config.yaml
qk_norm: false
learning_rate: 0.000536
final_lr_fraction: 0.0
max_steps: 18516
MLP neurons of a small language model. Each row is named by its layer, matrix (gate and up: input weights) and neuron, and shows model dimensions 336-463. Each number is 128 + 24 x the weight over its row's rms, rounded and kept within 0 to 255. A neuron's up and down rows have the sign that makes its largest values positive.
After each neuron's rows, "fires in" lists the words (lower case) most often at its 100 highest values on Wikipedia text that the model never trained on. A number after a token or word is its count.

L2.gate1494 [100 164 174 106 158 145 142 162 133 114 133 140 148 106 139 108 116 114 112 100 102 160 134 114 158  87 155 134 106 124 147 163 145 135 122 128 116 123 134 136 109 118 120 181 141 131  83 127 101 127 119 121 140 107 160 119 110  54 112 125 124  99 119  94 114 147  99 129 138 147  80 162 143 109 117 105 153 107 138 108 184 176 121 164  91 116  89 135 129 100 119 144 117 157 127 159 136 114 173 139 151 135 139 115 128 172 151 175 109  98 103 163 150 103 132 136 121  83 146 143 107  98 139 171 108 134  70 102]
L2.up1494 [114 113 168 135 116 140 141 134 122 111 131 117  96 127 128  82  89 126 120 174 122 128 159 133 125 151 126 148 135 153 140 126 150  82 125 127 116 125 159 128 107 114 120 135 143 157 137 108 145  91 131 154 139 116  97 147  94 135 108 143 141 134 137 122 132 151 146 100 141 126 150 109 150  95 150 144 128 147 160  94 142 118 143 159 119  90 117 127 117 100 114  91  99 190 111 183 141 165 109 112 130  82  99 142 132 127  98  96  99 105 126 109 160 101 105 136 170 150  76 121 120 142 200 111  88 131 168  88]
fires in: "nominated" 27, "won" 22, "released" 9, "raed" 5, "produced" 4

L7.gate155 [126 130 153 118 160 176 120 117  96 133 167 152 152  99 153  85  89 135 143 115 154 143 136  74 131 119 106 138 111 131 122 123 132 165 140  92 162 140  82 142 132  89 148 138 125 142 168 121  80 111 162  99 137 135 140 112 129 105 122 118 146 122 112 154 101 117 135 127 107 133 180 127 152 113 126 102 128 135 180 164  69 133 167 154 133 112 137  98 128 116 105 143 150 147  99 135 111 149 138 131 107 149 130 145 151 128 169 109 120 168 151 150 124  93 137 145 139 128 157 138 124 145 136 149  73 130 123 131]
L7.up155 [139 138 123 124 115 105 127 114 118 144 133 129 129 127 134 122 115 115 124 115 140 125  79 129 136 144 125 110 181 124  69 115 133  99 142 123  66  89 136 120 139 128 154  97 114 142 153 145 119 157 104 131 156 134 166 123 119 106 151 108 128 113  94  79 144 136 130 167 121 143 114 122  97  95  85  93 168 121 131 111 112 176 156 123 125 128 110 153 125 120 126  67 154 121  90 135 151 108 148 102 125 160 112 176  94 142 163 133 125 136  83 125 137 121 106 122 120 173 167 133  94 115 166 132 112 138 118 103]
fires in: "first" 35, "only" 16, "last" 6, "best" 4

L6.gate258 [ 87 167 124 119 138 157 153 169 129 154 136 151 147 158 147 138 119 151  88 141 107 143 138 149 157 128 156 145 156 130 113 131 123 119 121 146 151 155  89 115  86 109 146  75 110 145 141 116 126 129 130 158 149 170 129 104 129 151 138 110 177 140 102 101  81 158 119 130 168 146 142 130 127 137 115 102 144 153 146 185  86 127 145 108 149 175 112  96 113 134  88 126 141 120 108 131  73 147 108 111 134 127 140 139 111 104 125 120 166 107  92 144 102 175 137  93 126 150  90 108 110 111 175 140 128 130 102 165]
L6.up258 [156 128 115 147 137 124  75 131 117 142 133 134 134 138 136 157 106 126 120 104 151 120 154 132 131 139  88 112 128 101 134 118 132 100 124 140 111 145 153 118 110 117  91 114 118 130 200 136 145 128 138  87 124 121 133 150 104 161  84 162  89 139 144 150 111 140 119 113 153 142 111 115 158 155 147 164 101  94 104 149 145 103 131 161 121 151 106 109 110 104  73 139 150 176 127 126 141 168 134 129 121 135 156  88 106 140 115 152 108 135 157 121 116 118 124 117 174 116  71 122 153 133 183  71 112 111  86 106]
fires in: "before" 11, "of" 10, "after" 10, "along" 7, "both" 7, "resulting" 5

L2.gate119 [125 162 127 120 133 145 166 177 150 126 174 138 134  94 152 112 115  95 145 117 148 147 158 155 116 127 157 178 124 124 149 148 173  89 128 160 107 119 123 103 130 177  92 113  86  92 120 134  67 139 104 147 112 143 168 138 142  79  78 142  97 136 201  75 103  58 102  94 125 138 125 129 112 150 106 118 129 144  85 139  48  90 127 147  78 132 151 124  90 156 119 122 170 130 163 170 140 144 166 144 150 147 115  86 167 140 131  95  98 122 140 103 147 127 151 117  69 150 111 151 138 123 165 141 125 163 134 131]
L2.up119 [167 170 144 119  69 112 129 159 104 141 175 126 104 100 124 129 151 146 131 111  57 136 152 125 119 113 122 114 119 120 128  88 152 142  97 164 142 130 149 124 128  95 117 139 121 151 151 137  96 129 118 128 152 130 134 123 130 140 140 136 139 129 172  83 100 101 143 127 116 147  99 124 152 118 138  99 142 163 137 122  81 127 100 113 135 165 101 126 116 161 124  97 101 145 192 117 127 113 109 147 136  80 135 145 103 132 115 143 147 124 131 100  91 142 137 144 111 158 121 107 115 175 123  62 127 135 104  93]
fires in: "the" 17, "those" 16, "that" 12, "these" 7, "of" 7, "parts" 6

L2.gate1147 [115 108 107 128 121 140 167 135 122 147 126 127  81 166 178 132 122 151 114 102 102 156 169  94 172 124 124  96 122 107 120 100 102 135 117 128 136 120 105 158 144 129  96 123 116 163 116 174 133 153 156 152 153 119 123 141 152 183 114 134 130 100 122 125 147 115 129 102 125 136 136 195 112 153 102  98 124  98 159 165 122 129 141 102  92 106 100 171 131 145 133 102 154 111  79 129 172 141 130 119 144 109 110  79 122 105  97 133 155 152 110 104  56 141 104  91 103 124 123 152  92 150 136 122 145 149 188 175]
L2.up1147 [108 138 144 127  93 146 100 155 154 166 147 124 101 139 161 134 141 129 108 136  87 113 139 136  96 115 182 130  93 103 113 167 125  76 120 131 142 145  92 178 154 111 114 128  97  84 150 133 120 115 180 139 112 126 112 126  86 148 101 128 129 126 129  85 129 177 110 108  89 152 133 116 120 137  97 148 153 128 120 130 198 150  87  95 103 108  95 134 132 136 124  87  98 170 121 150 131 121 119 143  96 112  87 129 152 151 115 115 144  90 103  88 102  99 106 131 152 128 156  90 121 155 109 113 130 153 102 170]
fires in: "lead" 19, "led" 18, "following" 14, "leading" 9, "follow" 6, "leads" 5

L2.gate460 [152 148 129 112 141 158 144 130 117 123 151  99 102 111 148 119 108 114 104 137  87 151 146 113 100  90 128  77 141 111 169 133 158  83 146  93 111 106  72 148 152 132 119 125 126 134 137 133 131 114 130 121 116 130 116 138 118 110 103 124 152 115 142 117 114 145 121 167 125 140  93 160  73  99 123 136 107 114 127 139 116 129 150 153 129 191 119 120 132 121 149  92 148 111 171 130 113 144 110 111 127 127 176 112 138 123 160 154 100 143 151 169 120  93 139 151 183 159 100  98 126 105 145 120 154 129 136 129]
L2.up460 [152 125 152 121 177 176 157 145 143 129 120  86 125 125 100 139 143 134 119 113 187 115 148 169 105 137 132 102 161 107 124 156 149  97 123 120  89  73 144 160 167 104 105 152 108 114 104 149 137 154 109 137 139 119 135 143 144 141 127 155 170 123 146 122  82 122 119  96 153 133 133 155 134 123 129 109 130 107 123 172 147  92 115 146  95 162 130 119 148 164 170 109 132 120 145 124 129 129 128 124 130  97 184  74 137 128 142 177 126 143 174 120  74 101 140 131 134 113 148 142 118 116 143 135 169 131 126 131]
fires in: "at" 84, "of" 8

L2.gate660 [129 117 146  90 101  94 109 133 154 173 118 148 159  93 127 127 119 127 133 118 118 121 124 151 108 171 153 125 174 123 148 140 120  92  83 143 139 147 139 142  84 128  98 167 144  95 175 132 155 110 144 114 129 154 117 133  78 155 114 115 151 123 138 146  80 121 150 172 148 105 167 173 138 114 105 111  94 138 125  94 117 108 163 170 123 127 113 145 155 166 141 153 155 131 164 165 128 137 108 140  96  84 117 132 128 153 125 158 138 104 124 142 138 142 159 131 122 178 127 131  99 120 163 141  86 101 153 122]
L2.up660 [119 116 127 156 112 100  74 154 135 137  85 100 118 134 113 154 105 141 129 141 117 143 141 140 122 121 160 106 136 136 147 125 134 136 120 107 107 150 115 171 157 148 160 118 157 149 138  91 167 146 130 102 119 104 141 150 161 136 136 154 103 118 111 140 126 151  93 155 133 116 173  96 120 126 110 166 168  75 104  83 147 146 135 131 150 116 116 117 174 156 171 134 114 130 111 125 151 134 157 111 163 101 100 146 131 168 140 123 121  78 104 155 165 135 112 105 101 165 123 133 163 113 103 108 143 177 135 119]
fires in: "wife" 14, "and" 13, "married" 10, "daughter" 9, "sister" 8

L2.gate1410 [120 134 135 121 124 135 113 103 125 184 133  92 135 128 134  71 163 111 114 156 127 122 146  77 105 126 101 129 146 148 133 125  94 135 125 145 141 117 140 125 135 133 161 127 128 130 113 134 128 174 163 132  83 154 137 103 130 105 123 132 119 135 160 149 122 107 106 144  93 143 121 121 164  93 136 125 115 137  97 142 111 167 145 106 183 108 112 160 112 136 117  86  94  81 177 156 117 148 109 158 129 109 106  76 144 123 121 124 150 103 152 116 183 124 171 109 112 115 125 122 120 122 111 106 129 116 156 125]
L2.up1410 [103 131 111 122 149 131 137 117 102 123  82 137 124 165 143  90 146 144 117 118 126 150 170 115 145 110 123 143  84  86 124  94 112 157 131 148 128 125 146  72 123 113 146  94 165 203 136 143 124 171 146 117 124  75 129 130 152 140  95 169 147 123 152 128 163 116 139 118  92 127 151  94 116 138 130 146 105 104  77  80 102 122 129 117 156 110 118 131 120 168 155 172 112 129 154 151 165 126 160 144 157 102 152 126 126 128 110 116 131 103 140  94 200 143 119 123 106 153 152  92 148 109 113 116 114 142 169 102]
fires in: "it" 80, "me" 4

L6.gate45 [136 119 127  97 188 143 121 120 100 151 137 165 117 150 127 122 137 195 146 136  92 112 126  78 140 114 164 130 126 118 115 125 143 110  90 120 144 157 163  50 104 121 114 132 143 100 179 124 137 136  97 123 173 130  96 127 137 110 173  88 144 133 148 132  96 156  95 152  71 144 140 119 147 132 106 142 101 125 116 164 108 126 113 130 125 148 150 131 160 136 128 153 141  83 137 128 127 117 121  90 135 111 147 138 122 128 110 130 140 102 109  92 139 143 151 113 109 132 129 119 103 127 107 116  82 142 192 140]
L6.up45 [112 145 145  81 116 112 137 150 111 129 135 123 105 150 124 133 159 128 121 141 112 148 142 118 111  77 106 115 123 154 116 120  92 121 170 175 134 131 116  88  80 100 146 116 148 156 107 122 116 108 126 134 144 148 142 102 129 137 130 137 135 121 139 134 132 166 127 148 137 142 122 145 111 112 131 141  88 102 116 121 136 112 129 141 125 129  78 119 136 116 145  99 127 188 119  98  81 137 112 116  90 101 156 146 105 115 125 179 164 169 108 102  96 125 130 121 100 120 149 124 105 120 146  96  89 108 150  94]
fires in: "i" 26, "we" 13, "my" 5, "our" 4, "king" 4

L2.gate601 [108 128 112  80 145 100  97 137 144 168 189 157 107 118 137 112 121 128 122 143 147 109 124  87 127 125  88 142 114 133 109 127 101 125 121  98 150 120 146 142 133 135 109 131 107 172 131 152 136 132 147 115 132 126 154 148 132 137 173 127 120 110 143 142 138 140  99 116 173  92 100 122 148  90  94 133  95 108 164 113 120 195 141 144 108 127 113  98 166 120 134 147 137 179 142 133 122 118 153 139 165 172 166 159 129 140 114 135 153 102  88  95 126 166 151 124 153 142 144  95 126 156 123 122  88  97 165 146]
L2.up601 [125 106 133 150 116 132  90 104 134 170 118 160  97 161 141 137 137 155 152 127 146  92 138  75 139 109  99 165 137 128 102  98 117 116  99  98 157 155 141 108 163 131 149 151 146 113  88 123 153 108 131  98 121 126 117 158 145 164 174 175 115 154 120 107 146 124 110  78 131 106 118 140 115 119  88 104 102 125 117 101 122 147 163 139 157 143 118 131 110 115 122 135 137 133 131 108 142 117 131 145 182 156 139 125 119 112  88 128 179 136  99 102  75 161 134 101  97 119 155 138 107 129 105 144 142 110 175 160]
fires in: "i" 50, "we" 14

L2.gate1206 [124 133  81 136 120 102 158 184 117 130 122 139 180 121 126 112 167 104 128 121 102 148 172 111 152 134 150 105 147 148 167 154 102 123 146 131 115 145 143 136  80  95 120 136 146 147 173 135 172 120 164 145 115  90 103 145 155 129 140 119 138 131 125 108 121 127 136 114  99 120 147 128 110 178 113 125  90 104 119 144 136 112 202 160 103 105 178 120 132 138 137 155 139 164 128 136 120 126 112 110 176  79 124  99 119 124 140 141 106 114  97 132 120 112 164 133 119 142 186  90  98 121  93 116 169 163 115 143]
L2.up1206 [100 139 140 109  83 137 132 144 139 125 105  87 126 110 142 148 110 102 186 141  95 149 139 111 152 129 187 115 139 116 145 162 112 116  71 141 137 176 120 127 109 143 117 103 157 146 143 114 163 137 178 160 138 127 124 132 130 136 190 124 129 139 153 127 120 113 141 120 152 176  85 153 124 104 125 135 108 139 156 178 124 129 122 122 107 159 176 110 127 101  91 119 118 138 105 119 165 102 161 125 126 167 134 101 111 134 116 150 106 136 141 159 150 142 135 172 120 133 167  65 147 159 127 126 131  92 142 160]
fires in: "of" 65, "de" 8

L2.gate991 [110 148 111  97 106 173 124 176 129  95 125 114  96 131 120  91 130 131 156 134 107 101 149 133 147 125 124 115 114 122 117 130  95 103 134 134 115 142 143 147  91 157 138 106 101 122 111 134 171 125 133 136  97 147 141  97 118 115 158 134 120 122 133 114  94 145 132 137 116 125  93  84 141 116 143 128 143 116 134 174 104 154 110 190 129 108 152 113 131 174 126 129 149 120 117 124 141 140 103 140 105 126 150 172 130 149 102 124 135 122  99 149 130 118 113 125  84 122  95  98 127 101 104 112  60 127  89 153]
L2.up991 [127 113 138 134 104 147 125 123 102 110 131  70 146  90 124 177 128  97 136 139 139 144 144 140  92 119 133 128 113 163 139 138 127 136  89 146 136 148 115 128 135 144 132 153  99 133 131 113 145 118 108 132 133 147  87 133 116 132 149 134 156 136 124 110 171 156 101 167 128 115  98 124 137 141 108  91 159 112 128 149 173  93 132 108 150 125 123 134 137 128 101  93 127 118 130 117 103 129 110  77 155 113 152  81 138 138 127 104 148 129  72 175 131 139 153 125 119 149 141 116 102 111 123 160 121 116 142 167]
fires in: "service" 26, "force" 12, "forces" 7, "authority" 7, "services" 5, "industry" 4

L6.gate61 [ 79 133  84 105 111  69 112 111 115 151 156 139 147 147 154  66 118 161 112  85 111 120 157 126 116 101 132 121 136 156 112 143 107 112  67 112 158 135 135 160 116  73 162 153 103 129 122 144  88 142 135 122 117 144 114 119 112 107 159 111 135 124 105 120 139 117 119 119 119 177 151 157 115 102 113 129 125 148 111 134 117  93 118 112 108 131 157 100 106 154 118 126 115 147 125 118 129 105 125 123 137 121 120  96 128 137 128 137 151 125 119 130 184  96 136 132 120  96  98 124  78 129 158 148 143 115 139  60]
L6.up61 [150  96 132 163 146 136 150 163 119 173 130 126 120 118 136 143  98 126 129 139  92 108 110  95 105 124  73 129 160 108 146 109 131 147 122 156 144 113 145 107 139 132 111 195 160 139 147 113  99 132  82  97 103 105 110 186 178 173 117 152 118 115  63 101 101 125 132 118  90 150 110 167 126 131 148 130 122 102 129 118 133 136 138 159 141 150 145 144 129 121 156 147 142 151 133 161 156 132 145 123 101  92 184  95 158 110 119  98 115 126 173 153 117 125  92 164 128 145 130 143 142 109 153  95 134 120 139 184]
fires in: "he" 17, "they" 14, "film" 7, "she" 7, "series" 4, "it" 4

L2.gate5 [102 133 155 110 145 163 128 113 120  99 114 134 161 136 157 102 165 115 120 139 145 124 172 154 157  77 150 141 101 133 132 149  77 109 118 128 133 168 139 108 119 136 131 114 150 145 116 163 141  90 116 156 131 129 126 136 112 151 123 127 158 101 117 132 145 168 130  72 143 143 119 109 122 156 167 107 130 176 122 126 119 110 136 175 116 129 116 176 160 145 153 159 155 140  79  98  83 107 110  97  74 105 165 151 119 169 109 141 201 166 125 130 108  88 151 176 149 113  82 163 125 126 131 126 109 157 136 113]
L2.up5 [104 137 117 130 149 154 114 133 142  78 131 122 118 102  99  99 137 170 150 126 140 172 132 132 132 153 139 122 144  97 144  99 151 158  73 128 162 116 123 135 142 134 126 115 177 154 102 186 151 111  99 110 138 164 142 121 162 121 126 113 112 141 124 119 131 110  91 121 154  87 121 115 177 161 133 112 117 130 132  84 148 162 181 129 131  86 124 123 162 154 129 133 112 151 144 122 112 127 145 142 105 134 107 172 111 125 177 125  98 165 131 102 162 142 136 135 133 101 153 128 144 108 116 138 138 107 119 119]
fires in: "united" 67, "command" 14, "released" 5

L2.gate1501 [131 158 124 139 162  95 128 112 160 118  98 142 107 145 157 150 132 109  92 108 147 152 145 128 145 107 125  93 150 187 114 123 159  93 156 125  92 150  96 145 124 124 102 136 156 130 136 150 110 118 101 130 120 154 107 124  77 136 159 133 115  35  88  89 116 120 118 104 139 138 131  98 102 123 154 104 156 149 171 119  97 129 143 122  89 110 149 132 122 133 137  90 138 131 106 107 126 108 123 101 199 113 103  76 150 113 125 156 172  91 143 167 119  84 103 142 106 144 119 139  92 156 108 146  98 126 109 137]
L2.up1501 [134  96 136 102 135 181 133 118 110 175 128 182 111 153 129  83 134 130  93 166 183 130 140 127 132  99 133 143 100 153 117 154 148 107 123 154 162 113 116 111 120 118 112 156 128 125 167 131 157 152 128 121 147 108 147 136 105 118 155 118  91  94 117 120 115 147 140 119 162 166 107 144 164 110 111 162 126 146 167 125 118 144 133 120  76 116 143 108 120 170 156 142 114 102 129 106 130 143  93 147 105 110 115  91 160 142 129 114 101 125  88 106  80 117 167 195 113 150 131 139 120 150 138 191 106  96 162 126]
fires in: "while" 15, "from" 11, "although" 7, "despite" 7, "first" 7, "second" 5

L2.gate1680 [130 164 155 112 138 114 177 107 131 130 161 113 116 135 108 141 155  74 103  97  78 112 105  84 106 122 124 164 143 131 129 116 160 118 152 139 121  91 120 154 119 147 150 100  93 132 120 146 132  96 113 147 108 169 141 101 146 177 101  81 118 114 147 113 136 101  91 114 104 135 154 126 116 136 126  91 102 149 127 129 136 125 114 134 181  91 114 111 145 170 132  54 133 111 123 107  99 100 120 120 157 150 181 134 177  95  87 144 102 129 147 171 119 162 143 150 105 187 110 141 143 161 127 136 170 132 149 103]
L2.up1680 [147 143 134 155 146 160 175 128 116 113 116 151 126 166 103 102 136 112 110 106  94  92 100 117  94 128 159 129 112 163 113 119 146 174 133 167 118 106 135 115 112 161 152 122 120 165 122 126  85 131 105 119 111 131 163 148 128 139  96 108 149 157 165 137 123  93 124 122  41 134 153 105 123 146 135 145 139 158 130 159  98 127 115 126 119  96 122 136 130 115 162  83 132 123 114 116 131 116 131 133 147 140 156 112 143 145 115 104 107 126 129 176 121 143 131 149 121 187 100 122 130 145 112 144 123 101 154 150]
fires in: "of" 37, "out" 8, "the" 6, "known" 5

L7.gate1004 [131 167 148 103 170 120 158 165 153 114 158 191 103  90 142 129 123  80 133 151 158  67 119 106 126 107 120 178 141 108  92 130 111 130 150  98 145  80 143  99 102 155 156 144 101 165 166 124  90 125 151 161 132 111 141 121 151 114 151  87 146 116 129 125 124 142 131 147 131 163  98 115 138 110 110 112 132 122 138 168 139 192 104 128 140 141 108 150 137 163 107  99 130 169 153 110 100 124 144 128 135 139 122 169  77 114 146 123 123 152 105 159 106 156 163 124 127 129 151 100 185  99 155 124 164 121 130 139]
L7.up1004 [ 99 168 126 118 167 112 143  90 106 122 144 148 145 162 145 141  96  71 129 146 146 112 132 131 120 144 128 130 144 139 104 150 141 127 124 165 102 152 119 161 163 129 101 169 127 114 156 137 117  95 127 130 108  92 144 134 138 143 109 110 169 116 110 130 143 139 158 205  77 140 106 113 135 146 138 104  95 161 127 112 104 109 133 104 150 139 138 131 147 112 130 101 154 106 136 124 113 113 150  86  99 140 158 159 130 144 122 110 119 166 129  93 160 115 146 154 128 139 100 128 138 121 156  95 181 144 144 113]
fires in: "n" 15, "0" 13, "ning" 10, "4" 7, "5" 5, "2" 4

L2.gate1768 [118 143 147  87 131 135 173 152  93 108 135 171 100 110 121 133 121  79 128 138 129 105 127 112 109 119 149 172 155 145 101 134 149 124 143 160 117 163 103 110 153 160 144 146 111 148 165  91  40 162 173  99 120 131 127  84 134 116 160  77 144 139 104 133  66 143 152 132 144  99 129 139 158 160 127 128  97 134 113 138  92 109 145 114 139 130 141  80 182 126  76  86 147 140 144 159 122 144 145 194 175 122 133 156 135 122 135 121 147 136 115 119 138 168 145 116 116 167 133  62 117 130 104 131 115 123 126 109]
L2.up1768 [179 112 112 123 106 153 110 151  92  91  98 116 109 120 137 128 136 153 126 164 122 134 162 140 111 126 116 136 140 133 132 187 124 152 145 148 117 162 135 140 154 132 124 129 147 129 134  99 127 150 138  84 107 148 156  94  83 134 110 109 147 157  88 117  87  93  89 113 120 149 127 139 136 136 129 126 145  72 117 126 122  85 143 142 162 123 134 134 156 110 106 141 156  95 146 163 132  77 186 168 142 107  66 160 134  89 143  93 138 123 100 136  87 154 155 131 124 106 160  99 121 134 111 186 148 112 116 142]
fires in: "years" 27, "months" 11, "2" 8, "4" 6

L2.gate1369 [123 150 102  88 122 102  94 127 162 130 130 120 114 111 137 139 115 128 135 113 127 112 124  87 141 141 109 165 129  95 133 155 131  66 110 111 132 126 124 120 131 200 136 128 100 115  91 141  93 127  99 111 108 137 136 132 164 141 124  48 131 118 142 118 106 115 128 168 115 108 124 153 123  95 130 106  79 141 117 110 148 125 171 124 143 113 135 137 155 163 127 140 138 153 101  90 127 149 147 148 122 174 117 144 115 121 137 126 156 133 141 123 132 161 158 123 129 189 116 128 125 121 111 130 153 107 139 144]
L2.up1369 [108 107  98 126 132 119  80 120 100 128 176  89 110 101 134 131 141 145 111 117 144 100 126 108 121 137 138 126 136  93 120 122  83  85 140  96 187 118 129 114 146 172 123 127 119  91 127 108 113 112 120 129 158 135 119 187 175 171 156 103 140 189 126 156 131 164 128 145 134 110 155 176 127 130  93 112 132 109 125 109 158  88 160 108 127 128 149 169 121 122 106 116 139 123 162 116 177 103 139 122 130 120  97  88 144  92 153 131 164 114 118 131 111 154  98 159 122 151 127 121 114 140 149 132 145 111 129 131]
fires in: "married" 11, "wife" 10, "parents" 10, "band" 10, "family" 7, "group" 7

L2.gate1794 [118 141 131 126 112 133 147 147 116 176 140 142  96 127 125 135 100 134 108 103  96 158 112 135 114 102  77 136 150 125 101 112 162 153  77 122 110 130 157 146 126 141 130 162 150 136 131 123 131  90 134 125 123 127 145 121  71 103 119  83  74 145 145 118 158 164 107 132 108 128 107 112 138 117 126 133 138  95 105 104 158 157 101 134  81 180 148 123 178 141 153 136 108 146 116 126 131 120 129 108 102 173 100 102 155 112  97 185 111 111 113  77 131 126 172  82 153 139 106 131 114 143 117 115 164 146 130 100]
L2.up1794 [143 127 124 138 182 157 135 103 132 127 107 136 122 121 135 127 120  80 177 114 124 136 127 100 117 140 126 112 158 128 140 165 130 141 134 176  94 141 133 141  99 153 189 104 107 117 107 141 110 127 132 101 121 130 160  99 129 143 159 173  94 116 156 151 130  87 136 119 134 133 172 131 121 105 123 114 163 131 149  91 131 139 223 133 158 156 152 167 162 145 131  89 112 144 108 135 122 122 145 108 129 111 132  63 121 119 105 139 160 120 109 131 153 140 167 122 153 129 118 132 112 133 152 140  96 125 112 103]
fires in: "part" 21, "we" 20, "to" 12, "i" 11, "they" 8

L2.gate1184 [152 158 116 104 135 138  92 151  86  53 122 124 166 108 142  82 122 143 116 152 141 136 133 141 127 117 104 139 125 125 144 107  91 122 142 159 141  74 154  78 142 113 134 164 171 143 123 133 128 168  95 120 146  82 156 169 140 136 137 111 163 136 130 146 103 154 167 142 121 158 140 116 140  85 113 157  92 117 119  98 166 162 152 143 111 126 121 117  93 115  94 161 174 113 147  89 152 145 137 158 102 125 138 163  96 172 138 160 161 160 168 103  93 123  99  81 148  75 170 161 132 112 119 143 119 154 153  87]
L2.up1184 [130 147 159 132 132  68 123 173 133 132 141 121 104 120 142  89 180 154 136 116 142 120 136 140 122 133 134 113 144  98  99 166 151 121 120 140 152 104 145 133 136 120 172 139 167 109 143 105 112 110 116 178 133 116 138 100  96 123 141 172 100 108 167 165  68 175 102 153 134 106  73 126 151 119  89 122 104 167 125  83 116 127 106 115 104 144 138 105 150 120 152 139 141 123  84 115 119 101 169 151 133 165  85  77 108 168 136 123 160 112 119 115 111 122 110  86 128  83 138 165 115 135 127 122 154 161 123 140]
fires in: "side" 18, "0" 9, "1" 8, "away" 7, "5" 4, "out" 4

L7.gate332 [137 177  96  94 109 126 147  81  77 120 128 124 127 154 129 140 121 164 121 137 107 123 146 135 118 156 118 162 148  94 141 168 111 135 111  78 127  92 166 146 103 139 170 133 137 115 146 109 105 100 155 125 157 123 157 106 108 123 130  94 109 142 148 135 147 101 136 128 111 158 107 154 156 142 132 122 118 161 126 158 100 125 108 115 119 130 138 147 105 135  95  79 148 148 129 155 144 100 105 139 126 167 112 145 145  81 147 101 123 133 116 160 131 125 132 120 163 160  90 117 148 152 155 144 118 105 109  87]
L7.up332 [ 81 107 146  98 127 144 126 107 133 136 161 169 128 127 144 163 173 169 131 144 165 124 132 101 107 138 148 114  94 128 135 115 162 118 124 151 105 146 122 107 142 108  97 107 127 160 128 121 168 110 103  72 123  92 118 159  90 103 133 120 143 133 107 119 130 106 129 160  98 113 179 132 139 139 112 112 148 159  81 156 140 114 138  96 154  83 134 120 156 161 102  80 108 127 101 160 104 206 118 122 130 141  84 102 134 161 121 115  67 135 179 148 162 135 142 113 169 102 118  62 129  93 163 141  89 152 107 131]
fires in: "2" 24, "of" 21, "0" 14

L2.gate627 [113 119 130 125 127 122 129 146 133 111  92  92 153 117 156 112 129 133 122 148 110 138 191 150 110 141 115 120 141 118 110 149  95 131 116 113 105 103 102  85  95 112 130  97 161 151  97 148 134 150  99 141 153 125 143 123 103 137 141 164 119 133 155 141 170 120 143 154 131 132 136 135 109 133 118 112 160  95 135 121 131 134 155 116 102  84 130 139 116 132 149 124 114 140  94 141 115 134 151 122 157 141 100 118  78 176 107 165 157  89 129 118 133  94 134 102 104  53 128 154 103 127 165 170 125 134 127 118]
L2.up627 [125  89  99 136 124 127 131 137 128 123 145 121 152 128 132 123 143 116 149 101  73 125 117 116 137 148  95 147 161 114 114  75 112 167 100 133 172 137 109 148 120 100 113 154 115 160 118 120  86 122 152  88 152 115 135 149 110 131 126 116 134 106 127 145  92 141 119 119 130 115 157 142 118 151 116  77 139 141 149 133 110 135 173 133 149 155  97 128 133 132 119 103  95 101  81 105 121  64 129 103 153 115 105 114 135  89 159 118 137 138 138 135 130 133 131 153 115 130 142 146  64 126 131  97 127 119 105 113]
fires in: "united" 67, "telemundo" 5, "media" 5

L7.gate24 [137 162 129 128 169 137  77 114  93 103 166 127 130 143 156 152 112 143 174 125 137 158 133 126 133 119 178 105 113 131 127 155 173 128 138  81 152 133 128 130 148 122 110 148  89 125 132  97 125 111  95 121 159  97 139 138  90 149 143  97 140 120  94 112 119 119 158 126 121 111 162 117 156 110 122 153 134 110 130 135 130 154 114 185 138 143  83 170 147 108 132 142 115 155 133 144  97 177 148 177 174 136 107 167 117 115  90 161 111 125 155 145 108 115 215 144 133 147 122 153 135 138 110 135 116 142 152 121]
L7.up24 [113 108 112 147 116 110 138 145 123 161  89 113 101 125 118 129 116 113 138 118 183 132  99 148 137 155 123 107  97 122 113 107 154 141 135 103 122 116 130 102 148 147 128 121 133 124 126 181 135 123 107 115 170 148 110 117 132 136 117 134 167 141 130 102 136 141  98 153 105 171 140 124 145 120 130 129 153 110 134 136 109 119 132 150 145  94 178 134 167 137  98 119 143 141  79 113 185 152 128 153  97  94 181 129 173 158 165 135 104 133 182  89 138 142 166 121 111 146 129 124 182 122 101 104 125 116 152 115]
fires in: "only" 31, "also" 22, "first" 5, "then" 5, "still" 4, "simultaneously" 4

L2.gate37 [ 88 148 111 115 138 165 162 129 144  98 152 110 178 164 136 129 129 151 124 144 163 164 145  98 162 129 143 139 137 115 105 158 161 114  81 137 127  86 129  98 145  95  85 164 115 143 123 147 150 133 157 153 147 146 105 175 105 140 127 107  97 141 153  99 123 171 117 126 138 146 135  90 101 147 149 131  85 154 110 144 101 148 170 162 153 135 121  99 118 135  80  96 162 116 141 148  68 102 147 109 144  84 138 146 147 131 135 142 127 101 159 122 146 113 179 177 162  90 164 124 144 114 132  98 138 122 164 118]
L2.up37 [ 94  93 144 124 131 162 155 155 107 141 101 151 126 188 146  96 104 140 105 125 120 137 167 136  89 108 131  87 125 151 115 137 143 134 120 178  90 107 124  95 119 116  88 116 111 131 113 181 163 114 142 112 151 113 153 102 176 119  97 106 128 141 145 143 135 131 167 152 108 139 128 139 103 139 136 135 100 106 131 111 125 107 127 110 131 114 106 120 141 130 139  90 111 138 113 106  95 101 139 136 142 121 108  99  51 109 112 140 145 113 134 139 136 106 121  87 149 124 120 114 184 134  80 115 111 130 120 138]
fires in: "their" 48, "his" 16, "our" 6, "her" 6, "my" 4